{
  "n_layer": 24,
  "n_kv_head": 8,
  "norm_place": "pre",
  "norm_eps": 1e-05,
  "parallel_block": false,
  "init_std_o": 0.00244,
  "init_std_down": 0.00244,
  "optimizer": "muon_variant",
  "lr_mult_up": 0.627,
  "lr_mult_down": 2.0,
  "final_lr_fraction": 0.0,
  "batch_tokens": 131072,
  "seq_len": 384,
  "doc_mask": true
}
MLP neurons of a small language model. Each row is named by its layer, matrix (down: output weights) and neuron, and shows model dimensions 245-308. Each number is 200 + 20 x the weight over its row's rms, rounded and kept within 0 to 999.
A block is one neuron, or neurons of one layer that tend to fire together. After each block is what it responds to, as a language model described it from the Wikipedia text at the highest values.

L10.down26,190,189,182,193,174,193,181,185,201,205,188,211,211,204,205,198,187,178,216,205,198,193,189,169,167,182,178,231,236,214,195,208,212,176,208,211,153,217,187,191,225,206,207,180,194,222,168,221,201,217,207,210,237,210,185,204,185,200,206,204,187,198,199,170
L10.down91,204,201,163,213,168,201,193,225,214,196,198,194,220,197,190,204,176,192,236,208,199,176,230,163,185,181,200,183,198,217,201,210,173,189,223,157,179,187,186,174,190,188,207,190,178,203,197,229,206,192,205,159,209,218,206,163,186,189,184,247,230,195,208,212
L10.down259,210,191,176,223,158,211,188,198,222,195,201,208,200,152,218,213,176,172,203,206,150,194,212,219,145,186,184,212,171,214,202,215,174,210,201,198,213,205,196,170,216,209,208,207,183,249,183,188,215,182,228,164,215,220,199,203,199,224,211,180,189,198,201,217
L10.down424,188,197,198,184,201,184,170,181,178,211,206,220,176,179,191,169,178,203,202,208,191,215,210,212,212,205,195,179,195,230,228,260,194,176,208,242,235,211,193,180,201,215,192,194,182,220,203,228,181,218,216,209,196,197,228,216,205,190,173,212,239,175,226,166
L10.down1415,202,214,208,215,210,215,196,203,208,189,190,185,235,165,214,224,218,207,190,222,198,168,189,234,203,161,195,179,178,209,201,211,217,189,169,197,170,198,181,193,199,170,210,219,195,191,182,269,234,199,243,180,186,244,170,188,191,208,201,192,196,195,182,223
L10.down1521,183,169,179,165,164,203,140,191,173,186,198,180,194,169,229,212,180,226,185,231,195,176,214,225,199,182,180,215,220,213,160,187,197,205,175,209,217,167,182,183,208,202,192,200,189,219,217,232,196,174,211,157,200,200,182,225,199,219,216,206,180,175,200,219
L10.down1706,217,225,213,190,195,239,186,246,239,205,193,211,179,185,184,193,196,212,226,164,192,184,189,211,190,229,220,212,205,210,195,181,170,189,215,204,192,184,184,219,209,227,181,197,212,184,231,188,163,205,181,215,163,203,206,182,173,171,220,190,221,186,221,184
L10.down2163,208,186,176,232,186,222,185,218,222,179,183,223,220,215,214,245,212,210,232,229,172,168,174,169,206,177,221,205,201,201,220,221,194,209,192,170,213,199,197,175,222,187,198,175,233,224,176,187,198,214,215,172,223,234,204,213,192,201,192,212,205,180,195,246
Description: Tokens in the second or later item of a parallel list or contrast that repeat the earlier item's structure, e.g. pounds, one, two, teams, and list commas.

L10.down1023,193,161,176,197,170,215,193,183,208,179,186,182,250,197,200,182,186,194,161,223,204,195,227,230,213,216,216,189,184,214,207,220,189,187,171,184,190,209,200,230,211,177,207,203,192,200,237,210,190,193,233,257,211,203,182,195,201,201,226,206,197,188,214,203
L10.down1364,202,184,209,186,248,201,210,228,182,187,176,187,200,167,192,193,193,187,214,244,225,207,241,234,225,205,187,181,187,208,213,206,216,199,163,183,146,223,206,223,199,189,185,242,166,201,230,216,224,186,205,227,224,198,207,195,165,165,211,194,221,206,170,222
L10.down1876,199,173,171,191,174,234,186,192,162,190,231,189,157,166,205,215,187,227,194,206,208,188,212,200,180,179,174,216,187,215,183,182,223,217,222,222,186,234,125,159,171,181,194,201,222,221,237,206,219,186,211,179,209,208,233,213,235,186,221,241,218,202,186,182
L10.down1952,197,166,187,176,188,209,205,191,228,189,226,201,226,211,178,198,213,205,155,205,252,227,221,220,223,221,192,213,203,211,180,217,195,187,233,161,203,224,211,200,185,159,207,195,167,185,204,226,181,204,236,182,211,231,231,221,218,217,201,209,210,178,204,208
L10.down2157,225,195,216,205,212,173,192,176,164,192,227,201,202,184,201,182,206,221,195,215,179,178,211,227,214,192,211,192,190,212,221,224,214,218,191,208,205,209,218,189,194,144,194,246,178,199,201,205,213,187,206,233,183,182,184,174,186,186,233,216,201,173,174,218
L10.down2291,218,189,185,154,216,180,182,187,175,199,198,183,182,176,190,239,198,171,188,220,204,190,228,151,213,250,204,196,179,176,212,224,202,174,206,214,189,187,198,205,166,202,191,207,206,208,190,186,176,222,173,232,166,234,175,218,175,179,214,174,250,217,204,211
L10.down2390,207,190,216,190,186,182,201,179,194,195,195,195,216,213,233,183,179,207,198,204,235,180,220,200,187,210,176,199,198,226,192,199,222,219,219,223,197,234,146,207,209,221,213,200,175,211,202,214,171,203,237,213,191,180,174,202,191,193,160,238,176,215,192,196
L10.down2428,187,191,175,209,230,187,237,222,224,221,212,200,219,190,226,209,239,231,211,162,240,204,176,234,224,161,175,189,163,171,202,231,205,203,222,156,220,182,210,211,211,186,214,242,243,171,237,194,224,233,218,189,194,192,234,188,209,205,209,202,190,190,212,178
Description: Word-internal pieces of non-Latin script words (Greek, Arabic, Japanese, Devanagari) in parenthetical native-name glosses, e.g. Ἐλευθε-ρ-ία, حبيب-ي; weaker on mid-word pieces of Latin names, numbers and table cells.

L4.down183,227,220,143,216,183,206,204,214,222,197,196,193,182,181,188,206,200,192,159,179,214,209,198,197,208,221,196,233,231,198,192,179,234,185,202,182,176,178,261,187,174,186,187,193,184,190,175,168,170,195,201,179,180,192,188,198,175,205,193,197,188,215,217,215
L4.down574,202,200,231,221,210,206,221,174,230,220,188,239,194,201,205,208,185,156,183,229,176,165,191,208,261,202,188,192,215,202,199,175,231,211,197,203,226,233,182,218,201,177,207,173,187,209,167,161,183,190,190,204,222,245,197,209,210,186,185,226,189,183,201,170
L4.down966,203,217,208,176,203,185,197,197,181,193,210,219,176,165,233,199,182,218,224,195,209,197,230,227,198,231,191,196,174,222,211,187,206,195,200,210,163,187,199,220,200,200,168,189,196,197,220,233,166,227,187,189,191,211,212,185,194,192,217,212,171,208,179,193
L4.down1174,202,176,212,216,213,196,174,215,233,195,203,176,193,191,223,180,194,212,185,197,210,188,197,193,171,208,182,213,195,203,210,151,202,165,187,178,199,183,182,191,172,217,204,177,200,212,219,181,193,230,210,161,231,216,179,220,184,196,187,195,203,233,190,188
L4.down1660,180,232,175,211,248,214,188,184,190,172,157,186,189,185,189,206,192,174,227,215,259,201,152,176,183,167,201,181,213,222,198,177,198,204,192,214,224,192,189,197,181,208,184,162,214,217,218,211,194,206,183,169,203,236,202,193,188,180,214,215,226,224,166,193
L4.down1687,191,227,209,249,189,205,208,160,178,221,171,188,178,200,199,168,189,215,210,204,228,193,201,216,230,208,195,188,200,193,187,192,237,212,213,165,201,209,199,229,182,189,208,190,201,191,219,203,207,185,175,195,200,218,184,197,210,167,233,202,191,190,221,196
L4.down2330,215,228,219,204,190,202,180,215,162,210,215,156,200,199,186,235,239,204,171,177,203,201,228,208,226,168,215,182,228,194,204,147,169,208,211,184,165,184,200,193,199,183,200,214,216,187,203,168,217,208,157,181,196,174,156,173,173,213,182,232,202,205,161,222
L4.down2356,201,226,199,181,188,204,201,199,177,173,196,164,209,242,212,193,202,213,189,190,219,215,201,199,198,198,182,218,229,179,176,155,214,199,205,178,205,194,178,201,184,233,211,212,218,207,201,184,223,233,179,206,179,205,206,218,175,191,181,222,201,188,169,235
Description: Word pieces in the middle of long proper names, mostly Indian or other South Asian names and terms, as in Rajak-um-aran, Vaj-ray-ana, Bajp-ay-ee, and other foreign names.

L10.down644,204,180,194,202,192,208,198,236,177,196,208,195,225,208,219,229,214,192,206,211,172,205,208,182,201,173,191,207,202,191,219,199,222,180,176,191,195,229,206,180,212,218,208,211,202,202,157,210,192,197,204,196,206,201,182,193,187,208,185,203,190,185,226,200
L10.down720,208,176,193,210,206,215,177,190,206,183,220,217,177,210,214,201,173,173,187,199,200,172,216,206,188,218,220,182,207,182,185,202,191,175,193,191,192,222,204,212,156,198,218,203,180,206,181,218,219,149,191,196,187,186,196,184,226,166,230,207,212,180,205,189
L10.down949,216,195,208,219,211,194,202,212,191,184,222,203,186,177,197,235,198,233,215,216,221,189,199,213,211,206,178,184,175,188,175,201,236,190,214,199,204,182,188,199,192,196,215,220,206,222,230,190,201,203,201,173,230,160,203,199,191,208,206,212,194,202,192,182
L10.down1070,213,143,218,194,202,212,173,187,193,221,200,220,167,211,188,168,210,202,207,240,200,231,210,200,211,156,178,217,222,223,194,192,181,200,195,173,198,180,177,193,194,190,217,233,179,223,229,220,239,177,177,231,222,199,194,227,197,181,195,192,157,242,176,198
L10.down1248,180,193,191,208,235,208,184,236,200,191,227,190,198,215,223,221,204,195,141,201,215,180,197,225,178,205,227,204,229,191,210,196,220,198,146,204,190,202,233,181,210,211,203,181,188,202,173,198,233,205,207,200,200,233,220,226,199,205,169,221,172,182,193,206
L10.down1763,175,187,223,199,151,232,170,162,191,205,186,212,187,154,196,201,202,209,192,194,204,184,198,201,215,216,206,201,185,224,189,232,215,200,179,193,193,191,240,217,234,199,196,191,210,208,188,192,171,213,215,193,197,218,219,211,200,184,192,213,181,183,217,205
L10.down1838,232,194,215,184,175,184,167,198,204,228,207,223,209,187,198,211,168,192,166,186,179,194,161,250,213,229,223,187,194,214,212,208,184,231,211,202,173,193,224,227,195,203,168,204,205,211,178,191,201,191,151,210,223,233,178,217,213,193,247,215,183,212,161,194
L10.down2013,201,185,221,215,167,210,181,173,185,195,216,197,232,182,253,188,194,207,225,186,197,219,221,213,201,225,225,196,201,188,197,172,223,220,197,202,172,225,216,188,234,179,191,198,248,223,202,197,172,208,194,220,201,206,218,199,196,206,168,185,187,176,215,193
Description: The word "to" (sometimes for, would, into) right after a verb or its object in narratives, e.g. leads him to, sent to, ordered them to.

L21.down1109,173,186,181,228,195,178,185,216,219,192,209,180,179,206,236,217,175,204,197,189,159,183,188,200,189,181,200,185,193,198,192,183,199,201,163,163,184,190,207,170,195,181,202,181,192,197,161,175,159,193,173,193,185,181,203,192,191,208,189,195,188,204,225,196
Description: Modals, do-auxiliaries, negators and infinitival to that sit right before a bare verb, e.g. will be, did not, to become, can be.

L10.down21,194,203,187,226,176,185,206,185,197,178,239,185,189,241,238,181,187,176,193,179,175,180,217,209,160,176,180,185,221,219,183,195,192,194,207,189,202,179,218,225,192,182,198,216,193,200,190,208,202,203,188,199,160,159,208,220,182,209,192,161,235,227,169,179
L10.down775,221,204,187,175,197,199,191,193,177,226,163,218,171,202,210,197,220,157,156,186,219,202,203,179,203,202,192,186,208,191,216,204,189,198,238,218,182,155,217,201,216,219,188,209,193,193,183,193,182,194,214,227,209,224,154,200,223,209,175,189,210,217,179,230
L10.down1252,190,208,232,210,153,202,198,190,211,213,213,215,220,197,212,190,207,214,198,194,187,234,206,244,214,200,196,203,190,217,209,185,177,170,240,200,184,167,221,228,203,215,211,202,180,228,203,212,183,202,200,198,216,158,209,189,198,172,172,163,217,178,198,175
L10.down1468,194,210,217,208,209,206,196,223,204,190,182,190,191,214,182,181,209,215,200,236,203,196,209,196,215,168,214,173,180,227,199,198,206,212,199,202,167,214,223,204,224,198,203,187,178,193,164,186,185,190,215,190,227,204,225,218,214,179,202,208,243,176,185,198
L10.down1541,195,178,206,167,205,231,221,200,196,187,208,187,173,167,218,217,242,181,228,193,198,221,198,195,205,210,190,231,185,196,200,216,185,202,198,183,192,195,221,220,231,220,190,231,190,238,194,194,209,203,188,213,212,185,211,189,210,186,206,186,222,202,212,212
L10.down1709,163,204,224,205,174,249,181,217,165,198,168,204,197,199,200,213,202,211,193,177,200,182,224,176,178,175,205,183,166,215,225,206,200,195,218,188,215,209,212,217,189,164,225,179,216,197,214,232,212,193,222,198,205,230,230,172,223,190,178,184,186,194,200,166
L10.down2200,219,217,191,215,184,193,203,230,199,243,196,208,197,185,206,210,187,202,182,225,208,195,235,164,191,197,215,175,148,198,213,207,208,213,209,218,233,217,227,200,216,201,212,168,185,209,179,197,211,186,211,190,213,240,203,216,218,220,193,185,175,234,185,176
L10.down2300,207,229,194,190,174,221,187,212,169,217,167,213,170,223,175,187,210,206,184,187,213,197,206,230,189,225,193,191,183,161,237,164,165,193,193,169,190,188,185,233,194,204,183,215,195,183,178,195,166,204,182,213,195,214,205,169,227,201,189,196,184,216,183,202
Description: The preposition "in" opening a new clause or sentence, usually before a year or date, e.g. "and in 1914", "In March 1942"; occasionally "she".

L21.down1603,216,218,150,201,199,211,208,220,174,206,205,224,193,209,203,190,196,191,187,195,195,156,199,226,204,196,184,193,197,179,201,203,195,199,179,162,198,215,172,219,158,200,198,243,175,192,199,220,184,222,167,195,209,173,216,190,232,213,209,181,235,177,192,160
Description: Word-piece tokens at the start or middle of unfamiliar proper names, mostly foreign, in lists and tables, such as Pagdh-are, Lhot-se, Ben-ghazi, or the initial J in John J. York.

L21.down2309,217,199,173,179,192,210,192,201,244,245,242,198,204,184,224,202,194,220,185,189,153,192,207,216,213,207,207,201,186,189,198,195,156,189,213,229,184,192,163,209,188,222,201,173,193,213,205,222,201,176,205,175,211,176,182,178,183,224,213,205,183,197,201,209
Description: Closing parentheses, commas and quotes that end a parenthetical or appositive inserted after a noun, e.g. "Poe (left)", "Pinkney (DR)", "Fault,".

L4.down1171,191,187,200,224,181,158,190,216,193,177,201,204,195,232,205,224,201,222,206,200,226,210,223,241,237,201,187,209,176,199,183,198,161,212,173,190,184,191,179,167,204,176,201,205,220,205,188,180,203,194,204,189,206,184,186,205,211,207,226,169,207,200,205,197
L4.down1644,224,205,194,165,191,153,209,196,177,210,212,181,209,255,174,191,241,216,225,174,156,205,212,186,188,207,179,227,217,180,177,201,176,210,214,190,208,225,215,205,221,198,226,236,224,208,217,189,202,189,199,197,198,231,193,233,224,172,179,194,209,182,210,185
L4.down1777,162,171,224,196,222,201,234,244,181,205,198,181,209,197,207,199,208,192,212,218,177,194,232,192,196,213,217,197,214,179,235,205,208,219,192,228,221,205,201,212,223,190,169,177,185,215,177,204,181,205,217,170,204,229,194,205,202,180,186,189,214,212,213,209
L4.down1854,192,164,184,205,201,192,203,201,210,204,209,219,210,234,203,211,191,221,237,175,217,182,189,187,184,199,204,192,167,216,244,204,234,208,205,209,195,184,214,195,213,230,194,169,188,192,217,236,207,194,217,224,216,191,165,160,215,206,229,178,191,195,170,240
L4.down2020,178,205,217,181,198,176,216,201,172,190,213,187,172,197,175,215,230,198,190,209,158,207,234,219,186,225,211,222,215,202,192,197,174,209,206,207,211,194,235,208,257,234,195,214,192,176,199,197,177,216,202,227,206,230,173,165,207,155,213,212,186,198,166,164
L4.down2021,168,194,183,211,216,182,173,188,156,182,247,197,146,201,186,220,196,192,173,169,186,236,225,178,210,214,197,202,199,227,225,218,220,192,187,207,224,208,176,194,193,185,185,189,178,188,191,206,212,209,225,200,182,182,213,232,209,232,164,209,243,207,185,209
L4.down2194,220,226,209,198,207,181,219,241,197,164,188,203,177,187,205,189,218,184,199,230,199,222,197,195,218,185,190,188,185,172,202,188,174,225,201,168,217,197,200,199,208,211,204,185,192,184,191,209,202,210,206,191,212,217,187,192,214,223,190,193,199,198,196,226
L4.down2243,203,222,212,182,188,211,160,179,229,221,252,253,213,203,245,175,160,195,197,187,219,205,166,204,194,197,209,186,176,197,194,202,175,208,202,186,184,172,205,215,189,201,186,197,199,198,188,183,236,212,187,219,189,194,219,199,185,190,208,194,190,238,229,180
Description: Prepositions and subordinators opening a new clause or sentence, mostly "in" after a period or comma (", in August 2016"), also After, Under, While.

L21.down1594,186,168,183,228,224,183,180,198,196,175,181,174,194,214,176,171,198,197,178,170,198,179,193,185,208,211,193,183,198,168,197,202,163,192,225,190,216,173,226,166,186,167,196,175,190,203,215,170,186,196,226,185,210,170,181,190,215,159,162,165,169,195,204,201
Description: Prepositions and separators like in, to, of, from, commas and table bars that come right before a place, country or date name, as in "sales in the United States".

L4.down32,216,218,218,201,200,205,187,229,221,192,186,191,224,194,198,204,227,192,192,211,210,190,188,216,226,178,208,212,200,219,194,234,179,213,229,189,169,220,207,187,183,256,220,244,231,183,148,204,214,175,188,198,228,179,191,198,211,246,188,185,193,189,209,186
L4.down296,193,194,203,198,234,206,194,206,202,214,176,225,228,226,192,202,209,198,216,220,207,227,199,203,217,207,166,192,210,211,198,212,190,228,168,179,198,228,174,220,200,205,215,186,210,169,199,199,201,212,206,232,207,188,214,171,185,190,172,219,251,208,159,230
L4.down323,228,213,180,188,210,211,219,203,175,208,240,232,229,182,218,241,198,180,167,196,186,221,202,162,179,188,227,199,242,211,212,198,197,230,208,173,215,177,224,186,181,186,222,200,195,171,199,237,214,178,214,194,206,204,204,212,210,192,220,201,197,165,216,196
L4.down1028,182,222,213,177,208,177,207,212,199,191,212,178,214,217,229,208,230,189,213,205,232,203,195,156,191,223,199,191,186,195,241,209,235,190,179,210,178,210,178,196,209,175,192,213,185,192,212,206,210,180,199,212,206,193,202,172,184,212,233,181,202,176,196,172
L4.down1152,218,152,176,214,223,180,232,201,222,207,222,166,210,227,228,221,189,246,166,177,201,190,191,204,214,197,181,176,213,215,194,189,197,178,206,193,210,183,196,218,192,184,188,230,220,180,175,188,177,170,182,149,194,168,175,203,195,176,194,183,182,215,186,172
L4.down1693,204,172,238,207,202,225,186,198,234,198,177,236,216,201,203,144,223,182,182,197,163,213,200,179,180,203,197,204,203,202,191,199,188,203,231,203,180,203,170,183,194,245,240,208,216,184,207,215,209,218,215,208,216,203,212,206,228,233,202,191,215,163,211,220
L4.down1880,207,209,199,199,213,229,197,220,196,190,248,186,198,201,230,230,181,194,210,232,192,190,211,184,201,180,208,185,192,185,201,191,193,198,208,189,234,197,209,155,199,195,232,186,195,191,181,194,207,213,213,197,185,215,215,193,197,222,215,215,198,180,194,202
L4.down2559,202,189,205,209,244,203,192,188,219,201,241,191,220,212,206,205,226,203,230,193,233,190,208,195,231,157,203,182,223,220,195,220,182,161,198,201,202,213,203,199,231,204,206,212,200,175,191,208,179,183,205,155,189,203,215,184,233,190,223,189,209,233,219,202
Description: The word "to" introducing an infinitive verb after verbs or nouns of ability, attempt or intent, e.g. managed to, able to, attempts to.

L10.down70,204,178,216,181,209,162,196,188,240,258,206,198,170,205,186,216,239,180,217,202,215,203,204,204,215,204,198,204,239,167,186,221,196,215,182,198,210,174,193,189,200,199,221,218,179,217,205,164,159,203,168,178,194,205,185,191,183,239,217,201,196,200,191,218
L10.down1527,209,186,217,166,197,213,190,210,170,218,232,200,203,173,222,188,215,203,230,218,217,221,211,183,219,190,225,208,187,196,178,205,195,210,222,203,217,231,179,213,191,202,214,192,186,172,241,216,192,209,210,210,214,207,173,183,215,196,212,189,199,186,197,200
L10.down1634,165,188,202,151,228,213,223,171,217,218,205,170,214,191,198,186,192,177,180,191,220,183,209,198,228,208,222,202,232,183,184,240,195,206,185,212,193,217,197,195,230,152,183,172,200,208,209,231,183,179,187,205,179,239,180,182,187,196,196,215,217,217,181,186
L10.down1806,181,191,182,201,183,210,183,196,221,196,224,210,171,170,242,148,199,189,238,182,180,201,198,198,244,208,181,197,193,206,197,204,184,208,207,180,214,230,202,205,210,184,198,160,193,215,184,197,196,170,178,191,196,194,193,206,215,194,228,206,158,187,180,236
L10.down2096,237,184,204,206,215,198,177,205,223,203,221,204,199,184,234,203,198,186,193,197,175,218,215,197,205,201,158,157,140,201,221,236,212,211,193,169,193,202,215,218,229,216,220,181,203,208,218,240,181,206,200,189,215,219,160,222,187,232,172,203,179,209,186,234
L10.down2285,197,209,216,168,197,194,216,220,192,153,191,185,177,221,217,188,213,230,171,180,206,206,207,192,203,199,235,182,203,204,199,192,215,220,185,224,228,216,194,217,191,197,195,201,215,214,189,198,185,195,175,191,197,230,204,182,178,222,187,223,223,193,159,195
L10.down2406,190,226,222,207,194,206,194,219,182,221,235,173,205,181,221,228,179,206,212,239,186,204,200,197,208,190,169,224,186,205,185,224,248,199,202,192,231,181,169,189,190,208,218,185,214,182,183,177,204,207,187,213,211,175,164,208,201,185,198,214,199,200,189,188
L10.down2453,201,207,187,228,215,193,173,216,182,209,175,233,186,229,203,228,189,205,207,214,174,202,181,208,202,152,235,174,220,194,230,209,171,249,187,213,194,220,225,204,157,178,211,186,181,216,184,228,183,169,214,192,194,203,218,174,195,195,201,217,152,198,189,209
Description: Word pieces inside rare proper names and unusual words, usually after the first piece, such as Mah-ab-harata, Kal-my-ks, Shap-oval-ov; also dashes in tennis scores.

L4.down202,178,182,171,218,182,153,211,172,196,161,200,180,201,207,166,207,189,143,199,202,216,226,200,195,173,201,206,173,245,214,207,212,172,226,168,213,191,211,220,211,174,191,215,230,193,222,190,228,216,179,218,219,197,208,221,238,183,231,202,218,199,194,190,199
L4.down382,194,208,184,166,242,214,189,214,226,215,211,175,215,219,210,208,186,222,199,199,212,218,185,229,188,229,210,191,175,232,210,238,193,212,205,205,215,201,184,212,211,204,174,204,187,213,199,203,140,183,231,193,187,210,203,227,206,213,223,220,205,205,187,191
L4.down982,220,190,206,243,192,198,189,183,196,170,190,191,181,214,204,190,193,176,203,203,187,203,179,188,186,189,183,197,198,182,235,213,190,218,171,210,191,198,206,185,209,179,198,193,223,168,213,205,203,208,212,202,196,207,199,195,192,204,188,206,221,199,209,187
L4.down1380,164,181,241,202,201,227,206,205,222,223,217,192,226,187,195,189,190,229,215,194,199,227,208,228,214,187,217,196,200,232,197,210,142,189,204,188,200,194,188,206,200,228,205,204,205,187,223,175,220,226,193,187,206,189,228,167,213,185,186,226,231,198,180,214
L4.down1712,199,220,220,191,235,194,168,216,212,203,187,186,163,194,245,226,206,230,215,198,183,206,180,197,194,208,233,195,171,221,238,196,155,180,220,188,200,231,187,209,180,214,200,215,216,164,214,235,261,178,220,200,220,224,208,208,182,179,225,243,176,203,197,218
L4.down1749,185,245,191,206,231,199,198,189,219,214,203,197,221,196,226,200,224,208,205,182,179,178,199,208,202,197,185,195,166,217,203,203,166,221,204,191,203,201,155,207,231,215,193,185,206,195,203,190,205,232,196,226,173,216,221,175,196,181,167,200,240,207,165,214
L4.down2316,204,217,192,169,196,191,201,201,189,210,185,213,204,180,200,187,226,202,194,200,202,240,180,224,188,195,166,226,189,215,206,215,146,219,220,190,201,213,190,207,199,219,194,185,187,183,184,206,201,186,200,182,203,173,196,180,197,200,236,207,215,223,183,246
L4.down2490,198,204,193,241,182,219,217,195,188,233,220,211,204,193,167,194,178,193,202,200,231,203,217,179,189,199,169,217,197,241,193,215,227,188,147,183,203,199,201,226,186,193,201,194,172,215,214,186,187,216,198,200,220,185,215,197,195,232,186,200,195,194,180,223
Description: Commas and other clause-break punctuation (closing parentheses with comma, dashes, opening parentheses) that end a completed noun phrase mid-sentence, before and/which/including continuations, e.g. "couples living together,", "from 1876),", "Lafayette,".